Part of a small language model's weights: MLP 1024 GeGLU.
MLP neurons of a small language model. Each row is named by its layer, matrix (down: output weights) and neuron, and shows model dimensions 128-223. Each number is 500 + 40 x the weight over its row's rms, rounded and kept within 0 to 999. Numbers have three digits each. A neuron's up and down rows have the sign that makes its largest values positive.
A block is one neuron, or neurons of one layer that tend to fire together. After each block is what it responds to, as a language model described it from the Wikipedia text at the highest values.

L5.down795:479456543524509552467500435595487486468480493478512491453518472464482456542454533467525523515489502503514514504580427478496490435498569491455518514599542518479509560556532444556461526552518483469511429421446521473504555397518492520516459511465589477481498542527435522501468433555526580480
L5.down823:544456475500520532474530539502511461480496536578560562589518526482515473485496527466546549534499573557557544528484483570528486454437486489446468523499502508457506526431538533546522513515523505553512523570489488482510553510469462565556520496508459537424448466450569577531495478470549445456
L5.down898:509466502468464522504429480526456468509558527619500505611590518570510523524455525520508575545480500512499515591528455558467490424487490523498471573520526514458496498488487540494552494455440478490481517478453439530427556577542499502496425495491468438515461450442576551475493483446469512498
L5.down994:509503494504522515451471481501518528543509507590519442560522517519524478510514426467440493544475545488489574495566465515571458524450559472499472547505521514532424545489516490540534444599469487559556502503491450505494470501509439471456526458522564492473464527459503562512459520496421562558
Description: First word-piece of a word split into several tokens, mostly proper names in lists or tables, e.g. Ga(lerius), K(ennedy), Sa(vannah).

L5.down112:577498522459543479557546482476464456509479489485454534492498470560469557516494515484429512509484507539482484490422454499507411451433542519517483550478490562501485469517521456592519432510469421564401459563455541524543515477483535466543458522554455524485535524516466459529471498576514516469
L5.down257:495483471393542478488357528407475439425505511542499494509579482485518528581489491558449471463441463518530522510557564477488573518531495542553420567490480512485502523442496462484471509572520527505487474518465506496496449437499460589495580432468533469435449425509499513537602416484585472493
L5.down681:485590507495487446541441481513487529511542417530526482486529437515534509550479434571497492484476480456492587458460449476485493506484563615482463483568563473460470503577495538526552496520489457430467519414524493485534572477556423515528555562451561495506509511505515568543594511547452484472
L5.down693:476477469539552421528491592445451464583566446517486449536549472444522565471496479535543505579523477482513534437566524488498492473523615508463452504445462547491554557502482525509469494516519485507571479488456503439484557506498432452550535505476447417457528515577490552531417489536476475479
Description: The piece "man" after a space, beginning manuscripts, managers, manufactures or standing alone as man; more weakly "while", "-ations", "min".

L5.down76:508446477512470459516469509519533517582507499483447500490528445516616456529559509485524450524432456503530436510507514556460467499488498509479520502561472502488525502506544551578456557486502528497560449525527527497543469502460468492548505459484501508521579477424495503485538505516502571466
L5.down199:454490451505493499484458481498506396482494521458532472485572471456568466483525547518520526558516524558584457546530459458532481518548497518498505455518500444475466436515508494496506503500560520535553475429497508493521523488512426554519419492434603567491514546510465520435555488540467585546
L5.down303:481565492521511582501496437469522537503505506472517543533467489503538465541543548479513547445403453531524477403535516484488543458551502533543465473466501464473486508502529438494477559519486518463505464448560467493390479486498507525543471576455544459508585516446472463414480505477526428499
L5.down875:396528474521473443512488517521539554500453504540471480519558495550603478496505485503504465467466507509521492489565492567548481547471494491515494457518469488504464497478539509538482548481520457486506491498519505467456521511433372516520512490555518498478512493485561487454553523549416532484
Description: Empty or placeholder cells in pipe-delimited Wikipedia tables, mostly a space or dash right after a pipe, as in | Majority | |.

L7.down11:454466497488526491388521558512473546446537478481497523471434547474549492471421503559480546393486459482477486555507495520459452469538466403523560532500490463469475441509453486522448460498513489500531522482502494455538511501589426543401480498515521512561482495492532460416537481472424524551
L7.down125:503530496465454486479495536496634519516521544564567563507514438537482544442510536466556463487482505457508544532441452473542492466567463510477545505467471473397504543499575516577481466470401486543492571525499499428516469552494509474519503456567507531520569503434506524462517474483454520511
Description: The token " to", both as a word-start piece (top, tool, tones, towards) and as a preposition or infinitive marker, plus dashes and minus signs in table cells and track lists.

L7.down196:577468491553524551610550486481438496550453511439544490546608505484514419484517541503571439477557479506475497500528525498517472601408441445566534487450469532473524474532446494485494483510521462494521474492539561454443458530491489411502505541546504477477446531548450532506562420483484510464
L7.down682:481469473537456494555473419492491449505543546508523494436597479573526483531507437557492475465554519480463511482507486573528507517409485475441533500513473498503462520515488439489508486436507466498536553562526456542465466575438576483516428520545539524518533524579462547556511502561520485459
Description: First subword piece of a split word, usually a name, starting with R, Ro, ro or Bro, e.g. R|AF, Bro|msgrove, Ro|yston, ro|oms.

L12.down76:444571512423518452501500460547541469536485500492479497491564454461454451459516424485565546509457500479494510496445535539566612510417529482542506531502442494537522460537386509465453506488485525529456511419510476506490520506537495505494470580471526425535561544545521512511445452463495514484
L12.down171:429480438515457509512479497527571498460480540497514557536478469500508456482519513494497550458491446494454426481486472498467471481468507509500542472449430464490445427431572437549440401478540528501501423412512455521480495515535550516505472552516514471517477518488464519518512541481555538504
L12.down316:539510495511444468564558559570472432464530510516463512462487574527424485563522553527399514482493448444495437505496439557468478465508453468483507487469508559527528507446556429566427511452517531433494508476473489465527589536452502473511561513518507556537497472504500438447546465502496532530
L12.down346:533494468517478453507505548490485480503469457493480542539498527419415505501501528520490462554548488425376494462475461529480499503486442558578518537485493465487491470435518520513480489507466433416414511503520535534498531445473495512491548488497539531525532535543455548446595472446497476463
L12.down497:456526516493514491482476483470576498523491570607485437514543540567448488432437452517547472458510518455466518590548521432486557538506473429498462508519548588471440539525525568481481490450509505534505486448504532520471487489475415481502418473573453523500410503588488496452451464476513589500
L12.down511:498467546432534528462554509454499488475529501554397503453537504459457408426514546549553501479526472458512505476495411505488551505517493518515450493484493514504568469496485553549538512403494426474556489433462478543523520566469491508574549462572538472532484481447604490451471483507537512469
L12.down605:474564516507424485481501471500443505490478460459495506477464431471466537487475463462522459484562498497561492562499482448531496529549558458477544543560540548532486511539481515491468495514481526516488538492441564428458439498464500390437500510483447440517503467533533483501497448465550588487
L12.down734:452472486525586494475546494510437498539449497443546525402531528535530492481484518483467495509507510555457489542500481460534450480574500423487491497501529471473422467465551541408509489470511511543479562571484471488437486475520351518496500476474471464504542513577464447448552537465507515538
Description: Final word pieces of people's surnames in sports, music and table text (Sco-gin, Moor-e, Grander-son), plus "man" inside manager/commander and "was" after a name.

L12.down94:544491515417512434512446492451547483442511500426387417566524522556473593501520519455498476461538468407514482460512439462501509519475475443467456420475495486468467521479535589515435401515492513449463480496485549520469478470465483381449547510479477484535526483459528511474495534518457490520
L12.down131:493469561392447479573474514529439512495471473535497458551490542519461443523487487510505456479504600546517450502507519530485486490530492546541548545482512483536508527441450555496522566488488496505514533522504580448518538544506478534526471498592444498450588531505510540459531520535560500581
L12.down245:454500460499474485517515533475488518376475508451515533511511592518467505520529591449504451557549468510522538471475514499521545484523496550525495453472504503541543536474481510508499466449486444482467472479497460473486493503537475440592432517516442501419535445513471519458460570514498521534
L12.down631:466560569517505488542432411579544475443461413494503430497508539511458530477504551472521480478499525490422523540412493560456502562491442563550458520495503443491445499449475479490459527502479523561546445552414556560519525525464448500511532475508478509542553502544430521479505493536485487551
L12.down690:429462415554538563506481492449462463492397529516548501508484466473517527534545444561541512491516550519537453479487529537493550462443522492529515551458484509497568454541406521534420479512504496461482498528529483481461456491483468455565482497486540553527525532505441576503518439529494497530
L12.down948:519478463477513518487501560506518518418469496524451417492408477481468523443482509510484540580516560463415510517517486505514489502496522407501528476473459493528474496483491465550421491467489478473446570488436541445510483547476509498510478508466523473487570519569419477541471526521493451610
L12.down991:510479505516468538534450522443528472434531513455478427473528543509500571456500489434441559479458539460545507444492510516411557505483500482409500481480533517404492555405454429507502551515481529517539480545511466548509448514530506467540493495506499527536487494518489453548442520522548459510
L12.down1010:485481545478477486405506452515438489490446507522524496479569494503501522524516480510488447406544503467517522492496515527494609506482479544486469449533558548526514535509515570508487491460571483464486531530474478477493454492521440531517509493434489542526551541456513485487533533511508413548
Description: The token an, either the article an before vowel-initial words or the first piece of words like animator, anyway, Annenberg, analysis.

L5.down225:456499517507393540483544528456535457519581472497461534519508459443504544553473521499487460491522498478481441488538444538481499480463499502547534500540483521442613462473460407494528475500507604489513469521461511505553535536546496559468530546467528469515532519512429522454503587492478470544
L5.down347:503549531489446471511491478525443558498527519545617503549519512524541469504470499505431553581522423508438476546539476519472535586456538515535526465517433504598573432497548513482516522474438463521477541515458478470480519520513494604510545521502496511512587563542485496445480504478550553548
L5.down750:495482505510480525480513523404570499432492485517495537491480505522491476546521484511509444430594491492520474492531490452470513473553463511501471493463511446528527550536479451442553516502500550514461502487432540468499500557482488548436534524510528534490506522516439517492577452545535455536
L5.down1017:513481503472488530524535496554594462596541537478535495571517538476546478505508493433554527512493436507488580446489456526556527567430471478553498504452460579498531540519419504510456432524467527503515558516477541484499554525497532519504508469456484549517512452472484475543484491556496431514
Description: Word-initial pieces that look like articles or short words but begin a longer word, such as a|go, an|alysis, a|verage, the|n, plus other mid-word fragments like ba|tt|alion and K|r|ishna.

L12.down134:455515585464479511526463484473583493491475472438537512525505494520523483459522477541498361467561476472541535433444457499441575486468501524541453505463529532496527539551516491517562446511465471486529469534527466499448511537504549520534521532512489529496489508469522507401458473469518527510
L12.down194:500512512411491525492432522509494527518489502529484443469468516563666599508532462507500509515549433473494532525450467502486468479561477500499505554477455507500477533480552509518505481476507491510526470507475491519484428431538517436530513469448499468443540515493560568537491428515586479534
L12.down202:508508474480479549562501501498584541562369528525507584480387433491487434442495492517530509457507503568507513469483499469466475525464463498482533486517542441561495489444495521468482454455482498425487494467494517539514530448469520539508492556535522482550576553480498533416422453479490513501
L12.down377:524381480541420465556503445464499476476501435509603565510486506501436448562468472517456509427450485570460511475493568449518485496533474515503490489512437511495556537474494498500550446552542452501507511548507508483526568488497580504500467483459528545457499512456547562515515469504609547516
L12.down472:437448502455564430515472522513555478480529469529565469509458496524517545503529437451490499504501463512489469506501507505514546521459506544516467438454527505509519498551511458541513506506517492452460433470539465438466549479501515491494432550480452492496499536495447519451498451456488455469
L12.down545:431463440510467494427478517436498510473534464467527494527487591460460559509509561473498518503567410532522489461457530554489520499526541524429560491486497536493465450467495531484496494439554506511506530483473549484479485506531574468513545471442488521547485493559519569490468491536473522511
L12.down696:550496445555493432547448477478439486499520474448446430549497553427482439510482550495437528446487526462519462451439562496587611478525485488483499489510469435451533506436491598535453426588448512392520533518455462516426467440524543517494474536558498528522580509454545490510491496470490505517
L12.down1023:416501462525492545493525508604513411518546520501549486459526479487558521460513529483446491518533512490511475472505504412492511500457512462471482490529486502452476538437487404452518523520542521529471557534490567462478524465615573500470616471491492472495490514524551467531420463450451555556
Description: Early or middle pieces of multi-token surnames and place names, plus number starts in dates and coordinates, e.g. Go(urdou), Th(o)mpson, 87 after N.

L12.down61:513475472505542555495495516582501541446504487437605553520514470524449475497525452464470412431501553454493476493577447463505545468498546490544541523422495468483475519454526520503396486435495496468497509451505558505550545477440531492436538426508521520537473471521486537544506431547621564441
L12.down201:521564444569525553508542452516487516533500483501474520531573460492492482443523488456485479499486427532423466539506474492505576478466508587550461530469475557462479492448432504503496551436559501533515464469514510443454497474499439423542484344551505459453461444510471430531504461519521484492
L12.down232:451534523525585474480583531470434529577552496545534486455469459546453395521508514476483511531507455420488477576551530472486476468482512481507493500533477448546472535498537510464399550479538419505476547425518542496534516469476457456495546558473445493472509557516486414538497539537498466524
L12.down321:468492509538427539495517511449520440517535423570559461519501529545523454574468484441488531415520435497520540498503566489486507534533493523496477459467495485455495457436526557476497439510462521567482517454561566464491435442464482556493532513495517496468579507573552458542453565450476504556
L12.down342:466491428515510482551516396516581540420372522517479396529527549483497493573479524429466441536493466393503477494514462403525558497556469506486467497437559475527547489481445487462506525553560540538477539506491482487526579464489472497497477490487491494542476462460533488508421452498483474483
L12.down363:510509485513491481468464444471459502538534480556466561565536607451495486496517518481508476479507541515456477455508543510511526499507497500602443477484505487433509585560445400505472457477558413533487554492489441515525499495466511484460533548548568518462570517478508494466531502503521530551
L12.down815:535556502539469508513560500537433543455467473502460490541471506582446511516451401555514426490580453457567508479568455522459521468527463433477521461546473483454544458471449555475587449456496481542534472512553516515469525454578478475485506552606499478498466452484526595452464466495433464467
L12.down923:419519482484512576527549512525550554478518522452474487512501489496496476498524516463510567531447556436586485537508520505486463570472458467553521518487494580471525454554545444450521453497546496429497531528529553443470456532545480523519473514401475474463536490534430527520475512516521440492
Description: Word-internal pieces inside rare or split words, often names, taxa or chemistry terms (thrombo-cy-tosis, dimeth-y-lamine, Cy-c-ling), plus em-dash cells in tables.

L7.down177:443478520518474462499494469438469580489505500477566487535517551461492460503516490481513463452519513488470512463473501479506602458486429480530519583496463491546543494533487482535516494441573506484523538438511435509470520523420483502478465487473496412583487449487488518434507457519450565521
L7.down593:412546501488466485540525471482540514471542486512559489532500520414491525485474494503450432424526559527464488540470522433463515548465501480504451446517444499457489470492490471489392490498586425554484494444512544450481512513529477361461498511537495493523504523520483538436553504568498526444
Description: Closing subword pieces that finish a multi-token word, mostly surnames and other proper names, such as man in Freeman, Berryman, Feltman; also ley, on, han.